python train.py --norm="layernorm" --optimizer="adam_variant" --beta1=0.9 --weight_decay=0.1 --lr_head=0.00588
MLP neurons of a small language model. Each row is named by its layer, matrix (up: input weights; down: output weights) and neuron, and shows model dimensions 96-191. Each number is 50 + 12 x the weight over its row's rms, rounded and kept within 0 to 99.
After each neuron's rows, "fires after" lists the tokens most often just before its 100 highest values on Wikipedia text that the model never trained on; "fires in" lists the words (lower case) most often at its 100 highest values on Wikipedia text that the model never trained on.

L8.up299:42 44 50 48 44 66 57 33 17 40 51 55 51 46 46 46 55 56 45 49 69 61 61 57 50 47 44 28 46 86 45 40 59 65 61 67 23 36 46 40 34 44 42 47 46 34 42 55 45 40 66 76 59 54 59 57 58 43 57 50 48 30 53 78 35 63 39 52 39 60 57 46 61 50 67 57 41 44 50 41 42 51 54 48 26 32 70 27 46 24 59 32 42 52 38 49
L8.down299:37 36 38 44 66 38 62 73 54 49 38 62 50 57 57 59 46 50 31 78 49 36 33 44 58 75 61 62 53 31 65 60 47 47 48 38 61 57 52 52 73 56 56 57 54 59 55 49 43 71 60 36 59 58 46 58 52 66 53 34 43 66 39 43 55 46 50 74 56 49 38 62 55 46 36 48 44 57 36 44 39 49 49 47 53 56 40 54 92 77 52 52 49 54 65 50
fires after: "wh", "be", "v", "m", "n", "r"
fires in: "where", "being", "votes", "notes", "written", "noted"

L9.up655:60 43 51 46 34 44 46 46 39 31 62 53 76 60 39 51 62 70 45 63 37 55 25 46 52 41 41 48 38 60 48 74 71 83 53 44 52 36 44 30 45 48 62 44 57 45 38 50 50 36 48 46 55 56 29 51 57 58 53 51 48 44 51 63 35 69 51 43 51 36 53 44 51 28 65 31 49 36 68 32 52 60 50 49 34 12 56 30 60 37 49 36 45 48 52 60
L9.down655:46 59 61 36 64 42 31 36 57 48 58 54 54 67 59 64 61 51 52 62 50 50 61 59 66 58 46 46 62 50 58 43 38 51 28 63 54 64 23 60 37 40 47 52 47 53 68 51 47 56 54 62 56 60 55 64 18 56 33 59 43 68 56 55 79 46 72 61 40 39 54 39 54 70 47 40 55 60 59 56 39 48 51 61 58 49 37 27 60 54 62 62 38 57 50 43
fires after: "ed ", "of ", "ing ", "for ", "e "
fires in: "the", "to", "that", "3"

L7.up147:84 33 51 47 71 34 54 31 43 47 51 63 53 61 52 39 48 36 32 62 46 65 52 45 25 41 30 35 24 59 48 43 48 52 52 57 57 40 50 36 44 57 67 62 25 33 41 26 61 48 53 66 48 41 57 29 66 62 64 44 50 63 28 47 51 76 29 55 42 56 49 42 40 59 66 49 39 56 20 46 49 44 48 61 29 36 58 49 52 55 30 49 35 76 42 57
L7.down147:70 59 35 41 41 44 43 72 54 60 41 62 63 36 68 53 36 41 33 53 44 76 34 39 46 70 63 43 47 43 41 40 44 33 48 59 46 60 68 51 56 65 40 38 49 45 70 46 27 48 64 57 42 59 36 39 44 54 65 31 51 43 61 52 48 55 40 47 54 59 43 67 40 78 41 53 55 36 40 36 64 80 48 37 67 66 67 43 74 56 42 57 77 61 42 50
fires after: "N", "A", "B", "C"
fires in: "national", "november", "area", "unii"

L8.up334:66 56 72 79 56 51 47 30 61 45 43 39 78 68 51 40 56 75 67 60 50 54 33 40 56 46 53 54 44 57 57 61 49 73 28 52 39 25 36 57 41 51 32 61 44 53 30 54 38 44 50 61 56 45 56 41 56 75 36 47 58 53 36 64 49 49 71 50 49 59 70 47 49 57 66 38 66 60 66 30 46 62 51 28 39 26 57 36 41 55 39 45 34 49 39 52
L8.down334:58 54 51 50 60 39 35 16 54 37 48 39 61 51 54 40 75 70 69 45 45 47 52 40 45 51 43 47 47 53 58 67 41 63 49 42 54 35 51 43 56 57 41 59 53 43 32 35 58 49 39 58 59 42 49 49 70 62 43 46 63 46 22 78 55 49 53 43 44 51 54 84 51 44 57 52 60 48 65 40 35 51 50 47 47 43 51 48 51 41 48 57 52 55 53 49
fires after: "be", "wh", "th", "ab"
fires in: "been", "when", "being", "then"

L7.up443:72 58 58 59 50 42 42 42 55 46 60 70 39 64 29 13 60 37 48 54 83 56 50 42 48 58 53 59 57 57 40 39 37 66 38 45 41 49 47 60 55 69 46 54 42 39 50 39 59 40 57 53 60 56 63 39 49 51 53 55 53 56 57 34 49 55 31 41 59 40 44 41 44 56 48 57 43 69 16 54 38 43 55 52 41 40 52 30 46 47 49 54 52 47 29 66
L7.down443:37 38 56 46 61 55 36 42 35 51 57 58 59 40 52 58 53 46 63 53 34 45 60 35 57 67 37 33 31 50 55 49 49 53 54 54 48 52 59 54 42 62 29 52 47 57 46 66 67 58 43 41 32 63 40 38 59 55 38 58 47 37 57 62 68 63 61 55 37 63 60 48 44 32 65 51 61 22 63 59 67 31 34 68 53 41 53 46 56 64 61 71 45 44 70 37
fires after: "R", "wh", "\n", "B", "F"
fires in: "in", "who", "no", "for", "robert", "won"

L9.up325:49 36 45 58 57 52 43 47 18 61 44 60 54 56 46 43 61 44 43 44 35 64 42 47 61 64 69 31 48 52 49 38 41 64 45 52 58 43 48 41 46 60 54 62 58 72 36 46 51 62 30 37 73 47 41 39 69 55 55 51 43 43 42 68 58 39 54 46 47 42 45 42 43 60 54 49 50 65 68 47 55 51 58 52 57 41 60 53 45 60 42 25 44 73 62 62
L9.down325:53 48 73 58 48 50 62 50 71 46 45 34 49 56 54 51 53 45 63 58 61 33 40 60 46 68 41 43 34 69 55 67 40 46 54 56 45 71 25 36 72 57 45 54 40 48 63 56 44 40 72 52 32 39 43 50 38 51 38 51 66 50 62 31 33 70 37 59 59 56 53 52 51 41 33 38 54 46 51 60 45 63 39 38 59 60 41 47 56 45 55 56 56 23 40 48
fires after: "C", "c", "p", "T"
fires in: "century", "central", "center", "centre", "centuries"

L11.up304:59 48 53 56 30 54 48 49 40 60 26 30 53 71 29 60 47 54 47 38 44 38 33 62 30 61 48 36 52 75 76 43 51 51 47 64 45 55 46 36 63 61 63 55 37 74 38 38 61 49 60 36 75 51 21 42 50 39 35 53 54 61 47 73 56 59 43 33 80 37 51 41 53 42 63 68 75 66 48 60 50 58 59 46 49 57 48 40 34 55 52 34 59 35 45 63
L11.down304:80 51 65 43 50 48 45 70 74 41 61 58 37 43 41 36 42 39 49 64 77 40 72 44 67 46 51 65 43 34 53 53 48 63 55 53 56 28 63 55 49 39 43 50 49 63 46 54 60 52 41 67 45 67 49 49 38 65 68 40 36 40 65 33 51 33 42 62 38 43 49 54 18 31 55 35 00 49 44 50 55 62 32 50 58 57 53 43 48 47 38 57 48 62 39 37
fires after: "t", "et", "T", "igh", "at", "y"
fires in: "two", "between", "highway", "battle"

L11.up331:67 52 55 46 36 37 52 49 39 45 59 38 51 55 64 00 55 43 63 61 61 58 51 28 57 77 37 33 46 70 45 47 44 55 58 75 41 47 48 32 46 74 47 59 37 35 46 36 46 53 60 46 66 45 47 48 64 50 62 30 60 50 46 57 57 32 44 30 63 60 54 25 49 58 51 53 41 61 51 76 60 38 59 62 37 44 71 47 49 51 44 46 53 64 53 40
L11.down331:60 43 45 31 61 57 38 20 48 58 66 50 52 23 52 65 44 68 35 10 53 74 47 38 44 38 35 61 51 52 42 39 51 71 49 42 54 41 47 52 61 45 37 52 65 63 54 67 56 30 31 46 31 50 41 57 60 49 36 60 30 45 87 47 65 46 58 56 37 63 57 35 67 46 41 63 62 46 25 43 53 44 44 72 52 52 35 37 46 32 70 40 32 58 37 61
fires after: "h", "I", "ou", "H"
fires in: "him", "house", "israel", "isbn"